Weights of a small GPT-style language model, trained from scratch on English Wikipedia: vocabulary 16384.
MLP neurons of a small language model. Each row is named by its layer, matrix (up: input weights; down: output weights) and neuron, and shows model dimensions 96-191. Each number is 128 + 24 x the weight over its row's rms, rounded and kept within 0 to 255. Numbers have three digits each.
A block is one neuron, or neurons of one layer that tend to fire together. After each block is what it responds to, as a language model described it from the Wikipedia text at the highest values.

L4.up20:120151120160121152075138136141114146120166192097036130127135125105118133107105111138142152161130159120139104127118153165130114091066121112130099137168088126107112162162131143134094119138144120110148171129144148134082144158123137150133092149155085116131151103111103156130097114151141115123
L4.down20:115158130129085113143096134125137133123141151115115111093145139135134142098116105087125116127184128118118095093142110131140117107102159169176130152136141118133107164149092155106152101159167135118130107146119151094141134159100178149121140119152152156180090154133088108136144169139161121149
L4.up1005:123155116151094087154144139103095142123134126166121157109099135137112128109093133124092157166149121113132109134188145153173151124108101117134116156180090133111105131128068133099099175138140131149144138097130114122154159113144131133081131134154131081162200157143134141117146154134094159148
L4.down1005:159110109114120118123119122107121148129182124158127136116131114083102152124123132169139149128215099114155103132112157103138096149105103162132162121118130132167093095131103101136121086120077154066142098119123164099138127150152139127160147152098124132108105119097092108145119109122159114167
L4.up2676:112147128126118129145141103120145145198197131138130143117097128142111140100099124112158146103125102103131132138154113147167117152149120103147110139114110132097146135160132104115086149182111143139125183121137122157101160118120091161128106171130162088150164132136133113122107080128137142133
L4.down2676:103149161116154137153114078128126150139137153157093109117175130129108146137093109151093112147149113105138096150147169136149145174070163185136131099135107123137116114078157122122102123156128134135122124111129127115123141132116115093118094114135143164144122157149132135105118167124174111131
L4.up2993:104116117156089100141149121148098110129141158123126142125148134125111117103154141094144151117107099107150126134179126133150135142109120112150144128164116167138146131127137112120089138141142121130162137130188118121098161120130130137129146173179112102123123156139138140092140161114154120138
L4.down2993:107110197127131073151135105115104123131134125112084115112134118088139181128147123141112145152147133113105077121147129138130093119126121129128112111164123133106103134138118088117085133091106122133154178158149158178119103101110119156101154092121119183134110110153115176139113138194154118130
Inside multiword titles

L5.up337:132152127169104113089155121167105143111129185112100115087115114134113118115102094133097158123111163111134107136101122144159146109103143139166101141143122139074132137121146098095118123153140144136122180107152141119112166180160124148120100150154127111118175096146109141095168177173131151145
L5.down337:136121152133102115123169089101110140143175178136102118118130141146146142091104121104113165123169157137154114150137150093149115130102165178145139144093146112143146118111139133121119156162135136122104154121151155118159173161138143148095147107103139149116106112114083085126109164149162103131
L5.up643:137112120128119159114133158088094115126130177138122189125082137094157123113111122121094167137133120111133137140163106152145131116105142136201114122136142152138108141128118141114088146121115129114108158107163159144104154167123149153111082139128119130152136109124150103089132126167107112123
L5.down643:155090119160116151135131132100106152130108161102167125191126174134134133132130155135159128139132132160147138141115102107115118148144158124160140094157118092187135122120144137153162130096128114136106132184110161115156108127103182130103125127116143150133141108117146095150152100100128126147
L5.up2245:121154105144113098167151127070065112128142143129115111120142115166127149106168121120065061134167112120122144136115074153170158152145137130126123125156103178126111113155135144150116103161143143104148140107142135103126136157147136120082162095177131111139146125138125123134153124130119101166
L5.down2245:130085148159137110084160176141115153165164132117187106102140132114107125135092128136132147140079138140107157105101126120149112132121110178112124125112152110148134141125121129133117098166145130142124092131125138116139130133101150093129138083063131112113104191121102128124096131122140168132
L5.up2911:140142139159148115117144124101086136123192158110097091102117118134142135117113095122126098142156159106133116155135136138138117083099164179105142122096112142137106150109128126109128137137139102123121163118139125116079159191176120179116085140145098136182152092135184181105151123123109106160
L5.down2911:126125117124077144095135095104149130124129122107124110139141059136140146155124124155109110125155148084158108130109127097152131124083134116142084111113160136103171152135147118145111166119099152169132130131130111163095128144129136136101151121132158125166125175140125151149138156100148110125
Mid-title words

L3.up1496:143112151169090122138100096147157101107147146111080145104109160114109105124130120133127139149134114065120136098153119133145121152098147113143111149105138129120119140134131138143147135064165110107105134153136133124084109124148169161101120123150089116138120126136142103140112153101124131127
L3.down1496:159143120148156152142097140157108153135103124138121144091109130106124118126119106106102158123118110093134151134120158098116194116116126182109157182156154163108121085133138143111115136120087096139110142127084117138098131117144120134069129114149136129177097142138153131126161158122170114175
Mid-word subword fragments

L5.up318:135104135171124143130096195098135161158178116141152110145110100149156122109119124133134122144141141107118118144131135169109117140103164111147130121114146110107147117141158171088153165116101093135117180095124089137156129118151105146131121110144141119103135131105128161092122185123108119149
L5.down318:113127140132167130148138139124142109131106141123110119135162149166158147120117137133108125179129112142163115117098128125118109100168153140107108135094124104091102159112143142123102108118141111124146087114111134131172128095142164082095121106105099119078155116108107134139148134103144114169
L5.up1101:151098121145130105112133101143093115132129191163115122136143153123098133104192143154130110118151120148107111110139109112192153134131138104108081153156119121099143132088128169118097138088174137135155119100110093162169173115135146123115123090126117123139157146139119131086106183131134154131
L5.down1101:122104123150163129140139135112117151168156128179123158113127120167112129106122136151133137078108131137091111116107130098139120145115120110139156080122103157126096163151143127128088132124150075174130101111110091168170100144131140138135154104141126122131088099108098113141139118114090155140
L5.up1584:125143121130072075149175097119166117131153116188143176146123156150101127101152112118150110099088145107103154137140144129136169085104153116094119148173053151127125150092138165134093154139120147122121157102104139100131090139128134122105157133131156109160122094119108120110138153118130135130
L5.down1584:124101135103134155145113107142128119157146092110116153138136153113102125132075119156173180151134113110123157126160131144100083149122164120165141119137127110112055186094139128116107115165127094159086123181121170145175128127148154111113062137136115120101120122149132155131151136137155137130
L5.up1777:154123131123113174109133117104125113136152098154145142164097146190113119120125136144099152120108139155147175102123111143133162153160152126092111175135105143104137080102143164105134186135109168115084179105133109095123116126134117141151131106147152125116134157147093120123098124126130121139
L5.down1777:081142125121098142149131110128176147137128164135144118137125104149152165163117126107156093094137112121131102113146147147131099140110149131167142140122082098120108156093138100119112079107082149115148090124141110155123143117147120141108136146128090089156098089181157120125145119134133131113
Final word of names

L5.up1515:122142123144110155144161127111062052137110149162140151141149119073112105154124125098129146148122120161141175125100079123120123149154132099182111113145148162119100107086148133126123133148100097169121154091109114101116169121132123093116109123110154099157171113141077122150130187124136140113
L5.down1515:106156113149140167172148100138156100146154110103095150137111098130135117089128129096120139147109142102150112118128140106125111130073170147114107160148160125104106123198076150139106131129160070142118113103098096120130107125106082138111143146125107083124147125113165127119081111120136096108
L5.up1832:119153108152142134168134138083124100101103135168116139111119132095172155143150105150105108159128136127170149137145110107149102150117126155150134113129096140092094131078117126177179150128161159165125131063150103119099158118161172137137151071159127129142117150155090130105157142150108124146
L5.down1832:121134205102134097133168156112133172120114125149126167092131100084115089136147162149108164102124147095096159113130141165137083100129143123115150097102119117088150141138121111143136115093104123120146126156155143123163142117117126143091137128112108120148189141099123140119105130123108116138
L5.up2764:125146109149096150131175138097075077121151119145081113141103151132109156149157145105144123149111130130095174109188118119151135151126104098131114151126138122143137105094203107117122151106167179130119105109102099094142114132140110124106135145119079083115109111148107153095144123117131115149
L5.down2764:113154089096143154176089141109152090084149143121103172087133111117131141123130144130119114124130124110123085130111154108099195127085142126157136130077177090158138099162138134142144153138111148098099155168088096161133102123104105140113130132108125176142119156145104121130128080164117132118
L5.up2896:139135127146129105133154089111126124173135145173140170109144103141147102123137090138114129151135149134098107110096132146139155119099097095118121169103114148110118113120121135141124129120144094135103127103099121088179125116149153126097147100120119120130116130154086140120085175164119131088
L5.down2896:153142163120109117144113134151153088145140097135135083116110144093154157123117152128117150133096119177150105117165134148103074074158134117141118159098109125141122142145139087153110077102132139145096090127135134128153165150117105079120120130160166112150136107102149109158156148133129132107
Mid-word subword continuations

L3.up2246:173107101167137095114095212115121154155148136138163144186156158119140093129124131080125082154134093112084186160126150117165154134096148134094113141139130104114118106121121112074112157116125160125109109129132108118116130109122140129089134130141152146139131166158101136151149122164072154170
L3.down2246:165098095130107100134111133099141136122122170150120142133129113134111144115101149091097122162076102158128120155133105124144140157112177115181117138118125123138136143130145135108098122116148130122166150085122135162142131121187147099135131186180109112153139151161125110141125115165094141165
Inside multi-word institution names

L4.up1287:104125130109110148107091109159166134151148114111106118118152145115144170155153145131112154140136158161108142141124083112173111107094120129104148123133149130120134099135135127141102100171102156096148142145139098114144129155118117103093126114149155099179167154112173134122126177156121151146
L4.down1287:114173164134136142114121140145130137143125099102124139089100098108123160158117120120192135129116079116173134138148073126096153158122135104159151108150114158138134056121111109152135073139145106159120156102098124097145103123120137112101132091112097093112140129143123138145110122156175129125
L4.up1439:151119117172106139123075111138119132086157104146144147125136119152040113181143093151125144107142136132113129128124134121129110104123142139146127171147134135157096124192136137144077126120106114185101142159123115164141123168161104138119118154137138157117118127156134130074097191115211156144
L4.down1439:163162137152073126089159120171116128135102130131134134124097123112106143145122119138075122133089113142101134091173133147114126179121163140140154134105130137110126130140142111108153141126124114105104114117140145147144133174093106126092113111124145133105141141159130146144130140126143136156
L4.up2048:198119107115145117135127167143142138090133160128125119093183145152148125131173103133089157181169148148143107120181124132160110091132139159141101131151123116093124112144154091138142125126142144128142137121134117119082114132155126149089138092152137111085124140129126113142135144149133111140
L4.down2048:163162097090165108113100108152114156129144120139123148116121115122093144154120113125105170155131115144108096121127089123147103092114136136129100154160125135136152159151166124141118115156140126126082161122099140085117146144120144158104140112119102120133145124165161137136129129158122105096
L4.up2492:073097118098142081131139176093121143126156118128105186149126148148126151136102107130118128084133113127068134167160102165168089129107136168116109154143125150095130119173160148108132093129131168103127157133083115132125106161154114083142137066147151166121127105103125132111100122135131127169
L4.down2492:109110151114135124146127132144157108120105101157147120151121180102071131108131108134140151151078152145153182155164125093135154120083104129075140150135096120120162097168129133152183116161113139144115141098101155120140149117088155164155096120117135126137125152123121123121134148158134163147
Role-introducing "as"

L3.up1269:112103103169139138153117092079096070141154132163147138124123131138097121149162145125122133097146148138118140078136130150097166131149078163087124170104135135146194107120117136098155154108128088140094086090099131098168150128133166128107082099149110115121160087091109116139120142172154161149
L3.down1269:129111177167119167115159082155127149131151135159080111095105140097154166156149129157174124158140139091181130149144141126120077171126142098153079128138112114107113133123143117099121076146098157161089079147161150160121087129112094113113166145130123149101166134133145133133130128090110136119
Years, demonyms, infobox fields

L5.up903:103070135163122147103132137163147121126136133132109164088115121152139153121164127147132090130124120075140110126158124179149132077086159092109133146163112125123152106129136132099097130130128103133118121139116110134133119140120136180144132110145127137133123144116116168099154120143140151158
L5.down903:157162126140118139093170123150096091106126127148141125147151112135064143139099136133090135177109121120111147113140100153064125150165108188155132123108101163135125112150155132160100111144158161183116122119125107075156108124095152146184145142111096134191116117088148082098143159070116180100
L5.up1432:095143188164156113142143146152130122093127131103122109148146142098144158107160142131097133139104146161162103115133122152152131147131098103137115142134081084098136145116124103135104130113181135158109126102104131112112112163091097138106137155131133159159136141146148084138144126132129131142
L5.down1432:151128161104117094109149129110093128096167134110103116131121156122166175144126084120152096127126122157145055118148109145104078155173106132092152135065158117133119119143134158080130117164132140102108134147131164151153140117143137127145095161104114116162113146091143133110162129111113142107
L5.up1574:134060109152118115117114100118125141134114156148122148161130168139139122111153120109118084133113138086134142112130081187169151114090158139112129101154112137088144144168157144123131116137075124158117108117125146084145124121162119108125182132148122098153109160141149133093164136161162145128
L5.down1574:110097127113175108113151102137156143149162104124124144172096114161117144108142151092164158094082132073134116109144122194082152158128140125098117123144106158133098118095147146131133155134110157144151111089154128101157122139149166140087131115151109116140144158156136143130127145114121122092
L5.up2053:164108145160120137115143139109160090145111132139105142127127100156141157151115110110099141159141146108110184135101152134160149073127145078097144159115121111120178143149154144153098097130107107135118113151142130109161121147124108124145119149169158154126124150091145135128130109165161179132
L5.down2053:109156111098094107149098100137136153126134145115106110165140136133111130142143140162143161121116121188142056123136132137105089135122177152167114120132161133100123119144127160137142129127103103129191128141160167100096108124135113174110077119092125148083142113136126103116123135127114150112
East Asian name fragments

L3.up2282:100129145148146135148139152150125131129175169111097143109133143094117143148122139106112112077060127100115161138157136143127124154119137124113132105121145103120151127146148093155138117145150124068155084166103095160146081136126135155128127131142145148096093081110177109065133127151130142151
L3.down2282:170142137068153151096193135114101096108116110146123176121156137107105112120112143117136146148147092169118144128133127147101140117125159159177113133164137139121156064177124167172062125148125136140125142118134091127133163142100157124154171098134116105137129092137112158134128172139190090116
The word "as"

L3.up788:112131139153186098136118121142094142147115162172110113123119144122109177130177082167127141136125097150090126130132171133151114120144135085126096124128096132139115113148153069098100104130122147132143162111116179131122153147160099118118090157138124127122162158127174148105123131113112138179
L3.down788:093122110159127150124077115175154116120124095136087148136132120102153132168127114127124131119097140134111136154127077130132097117097142135136128117183121146143146143117103099122097145120099103157125155116111132090109111133114123151141111110155163115129127119113117160085130160152104149128
Continuation after single letter

L5.up1918:137142125143117135148117149120140131137169108153154148157137155134111175125121090109105087135138109140135120081081116129136112166130133158116141136082149153157125156156139104133121082131135130155091109144137132099117144198140152118142139103174135098116137114138171129154146167173148168109
L5.down1918:128095117120120108117147154111159096148159132167140165094135139128124156157069169112183104126135128138065110110114108149139147144139118163107074065120125135151117119135150148141125126149127126125104155161145128130122128129159113132154172142113140144128160144102146088122119122169101119123
L5.up2248:129101120098087082147107137088152132131131088175097141114131147144122143133156127115189094181124124135113102111163102171104116154142148144111151137125122108127145118181156134114134127166173080132109082126112152097072165108115174108115144139139135144155109122099131143173101129189121090112
L5.down2248:150083104097138105141124123091091092153123138163122083134109158122136165121138173122139155154198140131113141121103114153098145142097154130134072159120119132168146073130122100146154133149102104137141139173145119111139093100131094143098101114116125154097131122121166163124095108136164088143
L5.up2267:114128102167105162149155129144127129158116126131134112125133128123092112132131100116143113113156130118127132122145120139124115135127159103120116123094134134117108165115171094136133142124126178102086179163185103112147149102135108157135139109111204146155110118112148120091165118142110136147
L5.down2267:106087124140141135164123156112113084165160153143139144095148143096129145136100182155138113102136136117113137121127139106140121185122115163148117116122139149139140062126129112137124149112114157146093134175167151138165134125132080136117125144117122140137073150132132159119125115108117085094
L5.up2464:132119146172099137128116167103130124129133115158132118127168168159105103108128106122074099169074112169128136097128129097178113096128144155127099155141161155089162129103114112116135116117142087145098125141164145108123165192138140155161118117135148118118151130126099108125143179135139135163
L5.down2464:153124154138125123129115144118136080149130098155133136115136167194147106105124129174160108124158078110083146141114117124110099128081112099113103117116142183146128124117128138113144094151092139136119158165106164150109154155144123160119126124133131152159146110141157117120151134103112098117
Copula after subject

L3.up1877:130129130140108148146179124138150110119101173133103158126159142130133162131153100108125138116137103102128132122114067124169149124098138155136106118106094106131161117138099129147135081129124131118161168131193131087116141191136154179104121145120103126116166141071127173100170125125092168166
L3.down1877:134134147087129117123118134114107131114165095112096134139126109149154146130138117071142137096173113191127119162118092109133148093109156158149138137138124140137135096109106140127112160127132143150097128146122136110136139137138126181109140133100156075126118116109120146136091122139181155134
Early pieces of names and titles

L5.up125:166091146148115154136131094140089109135123139171119123110139159152119132128157136096135098109105148141124160129126158152132126130140122158109089126144119123108185116138113107116125111136138143106136130155119108102152110155139125121122111130146115120097129094181155136143111130112121133135
L5.down125:062135142100141136152086092098138124118138122100162178143121143123104101090084159134108137145127103152115125113140140129128132167101137098124153170160156117127144119134139098148154132150182064138092095145163095110186116101075146130113100175125114164138125077139164126077143121152086143121
L5.up1204:138111115087138137121107117102115132100154118120123150102158151135147110125113130131154088137126105154126115104149118137123137108136148148088143145113111180105150126050103087117103129112103136088093128120099116110129121128139122102102121123149110097119165123161157106139133148151140125125
L5.down1204:102134140146103117149117160149101140146121141153131108143146122114137112115127084133098171116135143149137123156112165133116114163090072105156107108128117070189114123151158142117139129114173122163143111133212152142139119137123154110171109159130158143148117107109111149081157094127147153136
L5.up1764:118130112174113136143113095109138158130174152122097131099092158128101120092157158104122126124087150116142157119133149112115158106128124139134086113190114170078154146115130120115133148100103129131109168141103138135105087120121147144123111089151139087120166129127137165138133126162123140135
L5.down1764:091126145145122129113117071154145121142150123108142145075123150151079133110116155097134078124123141152123128136139090138180130124119128135138156133124076134099140103093141103148095122112114108127143111140172128131152117153113124098073161110099130140168136169096085098143119153078109102096
L5.up2376:111126122151121110100117082129140089128091129106103157112099134152078147105127085068089116110165138155198154092123115141108148128102142115178108126144123147102156101116116116168102117120130097108122168122142164128118129153112111113127117150126167116106127148109139142117114142101125127114
L5.down2376:106173146093121133146140150143120158117178149067109168163139153178111097122135125092141149155138150129128135126138126192101132097118162116160132132131158136144133107110091148105107092130147079155134115160148098208132143117126147091125105118146115115139158103169082080129166145119126182105
Arabic/Asian name fragments

L4.up576:133146121143126122169169079112119134159090144130126132118099197149132160143128134135118128098141106162134093143138156160145117146142120063114125142110118148115101125172144125162097118127119108172157099106099176085140167117141147133103067099135129132128119078136141192127193150146108089146
L4.down576:121134098130168132107111145137164129133136138143104093134177125092152122139120115111104126141117127118171159112138089104115134117100098131155107150112120113123103132104154121141119083157142167119117138166195130196111114102113120126108109112149143113080089129152134119131108136106124145074
L4.up940:127132103179085078106131122121139131113143134101138109116085132132128111142139064090158160134170132127141163135146102111137153158108096049123103111118093151089091110108148121154125138113132103129124134138150127126105087113161170097110114097141153104151148122092158135140111118106153110133
L4.down940:148154141086132085114148172119098177130136140139083109151164135160176087133119114121148128105091112090111138121127130044150095111106126114172124139112114113145131127144127076158122186161103156149135137145160095142113092135135126112143121084132135156153114102148119108148131140146130129117
L4.up1038:095146096132106135136112129155096107144115157137129135190139127148149122138157125116093165186134098170142138098130109136133141136108153115147108137184106127114070123109164099162071132137104154171153171098139158116136170081125130121110110131158140094118145120139125142130118169161155122176
L4.down1038:103102162114146104099123156117153142100132118114100106126173124181162122117145126096111153110127173147124091131132136134145141133137137168134099110103170118138161173100138109137115152086117166174141142147098128108151127100140141124109090133110133138169135132169124115150140132126125142137
L4.up2103:129131123106120126129145159101084111127105194129127120150108148113136186107157129104114101107132160109112132175125143146113129133119139122137165109132112136120100118118129098150138155138127118146149082084120102114130116126144124137125141125109183117115187115124109142063083137157169135148
L4.down2103:102119143159170147135105138164090147137144114130129089169105074158150137158163118157146158110149132111126133126128117178142082083154126108124103110138137117136107163152186138153129121100125132109123106152127118114069158118108142166141101144124114146154089147120110120139113120118143151126
Mid-word name fragments

L4.up1339:118137134160135147182126135127151131122085130156098175121084135170121087127156133141101136121146119147141159114126111164162138104102101123126078158108129091114161122146146146130109144090141076150131154113106076133156095158164175131148134113135103097095130144135120150137169172131115137142
L4.down1339:148166121158093084124099145149106116169099139151124101141174153076102112108123196104103135126057128156130110078138116078121103089103160150136150126109136156123098107111152141145084103111073123106072101124163122122109118124113119144128105105111115163140108104164172110147139117082103124104
L4.up1936:092110104124095130123084112179145109118090116162144151157090155114130117123143118144062164158124114090094120137138122169146132079108135103166131169115123106111135141176122116107093131138161105138164165124114129105103151124145160125065150129167140101124142137151199146104160168135144128172
L4.down1936:123157146198116114136113125119129145084125138181080089120134081123132163115119115142123149114144118140166159132127159128138122164120156140173118118121112136154135111123125120138116106116142091085100121104144132138080160059154127165098116096110148123149123115125113137141087157134115103104
L4.up2699:101124127082113087130155156112151106135082124195128144170104162152114126123130101138124155139078159080107152156135135161136152136146135121122112142135070107123142143178107139126077114097169084126089108096128112074129122134146121135095130116158118100116135141104146144095123183145119137145
L4.down2699:108139154127113144135112106163129120191129152113110113149139158141093134157146158106117132106118127116135106116107191117134124109112138107148072130092134136139126097130149123144129100131092098145115136124150122112136150129111134103105108122141102126102110136080097112078155175105157139134
L4.up2811:135105118127113111107122125132128119107095114134111189173105155112123171156151114081098137132136119107121155108143132133124128135140142109105139123128095157086146117139161097101147144119129078106137155095094110180115143117138189072137145093161126124105151154107153134108083158135143108138
L4.down2811:157175153154098130128125134147143111139133117130143105119156090162118134151162074139141139092100142150152147137118114117106114125121141090174133098125165117121113127119117139150110083093175135110114159136150118159102148112111098108174146141105089160136149125164116102113077147082098187097
Mid-name continuation pieces

L4.up1766:144084103171096104086130109149131132148136210135131120107163145110170114167137082165104129095148114119086161141138144122120130094144106134118100135139151174115116121115136097132108119159138146116123132173131107120103109124158113141137097153148126135167108115130155137146191117142133140190
L4.down1766:133149134130140102119118127143137160136136129126100165182192143134123127135140092120137156096169088142096149128090167138095131126111140143142085089105127136143130093105086161131106110108102141139129138125096164173101097129099138152144126116108150122112121096114107102089143133150147161148
L4.up2535:146110089107111121103105155148148136103125156098141137103143123099120148136096116131120138126108090150106150145147085121127181129088137136133115125155149149153081143123129133116109162118143149082127167169119116100115119174168071178119097139135117176173178143103129115134168107113141158164
L4.down2535:087134164144156173175128107123158101154120117154159111137110128158137124144110129104149166109151086124125151148117140088146138147133111168148157151136096146133116099159127122129154120090141145142094121161142070190112100130124132123179082121183154115111086140119111097134130149108152102113
L4.up2748:166149125098098177116171164115129102090141181151106109110119141100098157106162141069143106089112090125139162130152103131129147099115151168078113128148133097116156111107119087131184144127101176102171137115134126147105146125105106141109082118110122104126163146114135106125122139102078134162
L4.down2748:141172116097162118142125131130126150176106111142149104135119149120092144127119140096085102116130127141136145124102151116104132137147151145071130145110090123126120140117141137109134076112177101097142095144155123130182118111167096177125116159132112099087169157148124163137161133121160105158
L4.up2841:178111107088147136147183140176123100145128164130140083136148153116137088133088111172149104102162127097106117158123111108153151156125125120164144099113099137141078111149124115144116140148165195116098115093142120148128124099178110147109116147159128133097172118133158178123125109116136130142
L4.down2841:097122149123133183141147180150131138104119077137140120121128137109131135152129141146121143146155163104129101144088159137133119082091144148074121162147128154147122121086114151123132165063178138098133138139103133130128126148148157133126112130112110112113109143107146139148136132128137115110
Mid-word fragments and table cells

L3.up2496:101160118144105107129127151122116137109126176140134137159134124123105112098106121168122115169104124115118101143150133135203175121111121111147087103106071160121117174137133124122108127134093131103156168085120142119093157182135065123130141142122116132169186179095128114091132112180123153178
L3.down2496:131153103118101150129147118088147122107149138136116132101119120101173146117137143137117114154149143138131119163117128098125094125107124148091152152113136141123125167126105157115146139171132121134125117096158137136133161152121143103177170139151068110152150136158120131121098168140129102102
Words inside titles

L5.up304:112146142173116128143114115159148127133129120103102169120118105117086099126116109090128111166106143106102171137147130142155193109079137139072117139119117115109148117132126131167166137128163077117100134131151140124116127134140112174112161093131151130114143154144116125117113090112155137134
L5.down304:118120144115134116130142123181131135145172099122135122069126124091160143120138124155145132152094126118167097105139106125115114122105142152101175136129111183133082141119156144141090074071160103162151102118099156099077093124093128093139129146107123142131098085123130135132124116127120129116
L5.up323:119140149127125115132144140110125099167115157108088127128121104132093120127142126118167079090182134103106137122138165167133132123125138147104099132105125080132145132136131117105095142103143084081128090124117149143145147158083139154101089115150100084164175128149124128131101093138191118107
L5.down323:115155127132099129148107137172157177149147078102113118136108122133123124124113136130155130109151137128114114100156130129104128134129117162103116148136162152174119137176132152149171119156128123118110147133114112148163112104099181149145114078117143138098132129132116102127100125117168134156
L5.up2183:129117115157135095144130143099110123131154128144122199120127137113109124127144095124144084102144132107114143152130133179116108074100135127114118151119145088116169127150133166173093151077100077143138123142134164147144145119101104153111122148099120130145124117119164137125125134168160157107
L5.down2183:055173120117100129164167147119143156120133149149111108173141121110178110105121124124135113135152120116100118149120145155110127107086128160144150078161097175142123124167155132131170132106128150122102140160144083137140151105069142130099133070151150108134113136115175108114086140142104102160
L5.up2681:122095151128129093106105160137129136150097137141153143168132139117107102144147168143138119136111183121112153159133128117074149135106131126100114136129141077116138161138133136106132133100148105075132105115116105142100101165141169092120121073149146154170124127085125137094121128128140158106
L5.down2681:076127112144092100115160127119109140117122136099106132161133156112117107111140124103090151142131118213111114165138126132161155146156123159100163167109102113107128107107144146126105097149104112098108141140085108128130153134114138121139124115119122103106154137138075108122125135130131132154
Larger place after a comma

L4.up2045:130120120163122098102080154101137133129165158144107137152183125104073157116127096139130169127096135151145159138103137162128152115114097142143128166134134114116130145093134111117111115110142085146092104098118144121101136115131159074115109104109146065158135146102119163146172128138101146121
L4.down2045:147139115141107155174064149153161130118137138128098116101156103145119135157089095104117113130148128155147116151134130102104182125138114149163139164158101174120126125170163171060088126154120115126158166146160129122136163122115088160098140103114116091154166140106136108118058106135106130135
L4.up2610:164089131103152107145137159115143090105125136156086154116124107095112149158128128127130167123114123136102079116124127180130155131132135125148107142129135120139122125136104156166095103121135091157133108079151137119139104157110128098160122143145124086130166104089116110152148095120130156105
L4.down2610:109135130132170121097137140135118142126134137149165078134103091145146155119142113147164155093134136147107166105155136119154101114134144147108119185141087151098129146148094134147145132167145098132127108163076151109145152150098122135113133108052101158160190156118126125144120145124107127128
L4.up2730:117127127108130135153117116113138126150194191124082132133141120067081127145144103130112134144161133124116119143134111138115114123152133117151113141127135118160091137142166142147116130145125119146109123126150152152084090149167134108155124134155142099132093181116163119116124145109103125162
L4.down2730:127165133148113135130137124127120135134133149080124152106088096116084136135127127122130164126126115102104102087095145110105136102132150130153101106142119095135107120141129079129134131122127130147121166149123089095095089138153114113091168061146090140106139137137156099184119113120093121101
L4.up2919:098117115133087112145118171139143143130105106155108151143129092102078150119121109120094137134163123096092109115146140127173178120092133131112112153126119129125168127147121132106143154098131069113099142146132140123120162148108126148131112156140143127170134144140101100106081130082154134124
L4.down2919:118181123160123161136171142166131131178163109110121108136121163135126130125130111137143115113152105153132130156117148156107125124116106189097146173113161156134094144124108133128156095127101071146106110168152127112143107130148153135125100093137111108105102126109080138132095111091139128168
Country and place names

L4.up803:157168121190143090117111143133062123109137146134163115130141131121101145107160138118096160114087147134153134163106110150142165098153110150113119130157085151078184119116135128103095136143149099126113197134103114172152133168126086113112143158124120127106180128079140095104100121178135132153
L4.down803:125110172156145114125159112106141136123167110148133093064163142128138105130114136149153131140126176132118116129140157117115099143110123164080131144116110070137129084137128147160093139143123139108127151113161143138158133117099143096124111078120162147106150128125116109113137093137133136128
L4.up1352:154144113122123100105152109134116127127174128137113136136127155129114119098110145108108133158091120127112088129146123144179140137122128142126098132176106176054187141146109117096133171134103117156126144151125120166096184131166093152079146141139122072136128136104145118085176108160108153148
L4.down1352:117095150111129142124107121139131132154173137169114132091167122106164150119082118157110155133194088107165098105149135106139101148166095143108128150127160145141106068124157125151133119142133117117128136123162153089143112132144127111119134111119151106114085101120110092137143150087132105166
L4.up2188:170156119176150084144126150085082145115119165166121142115145150144079145148152102126129116163105132119151121174099142147139123105123152120083107134090119105075155147127162140090134141141117110104121173152141138123137144134122147135092157100139111123099187114112140119107124150153100168174
L4.down2188:140128143162140148117112142112110134162120118151149081143107158139114138160122152112118144090107139121112127115122160137119138095192138126128123170113127082139126158159124130130099114084121128131155116125134120119132164139141135124154166154071153114108095143156124153143140152135098150138
L4.up2813:121125102184138126122098121159116157124123122153149142154127157111097117119119114117166122145126113120141164105109146140122135122148151110101117139120142092098135127106132136084106150133159122140157114120123060137169140128155123121135083093100126142139132121140151143166127140108123150150
L4.down2813:139105113152150128138129155123189132111122139096117110125122138142126098105109144146135080136105152138093134104129108105105120174121136136149181147158149109130103133117133132129157125150095124126129109096112089126124176111135141156145137124185159124149084125117145120126121188134140148134
End of multi-word names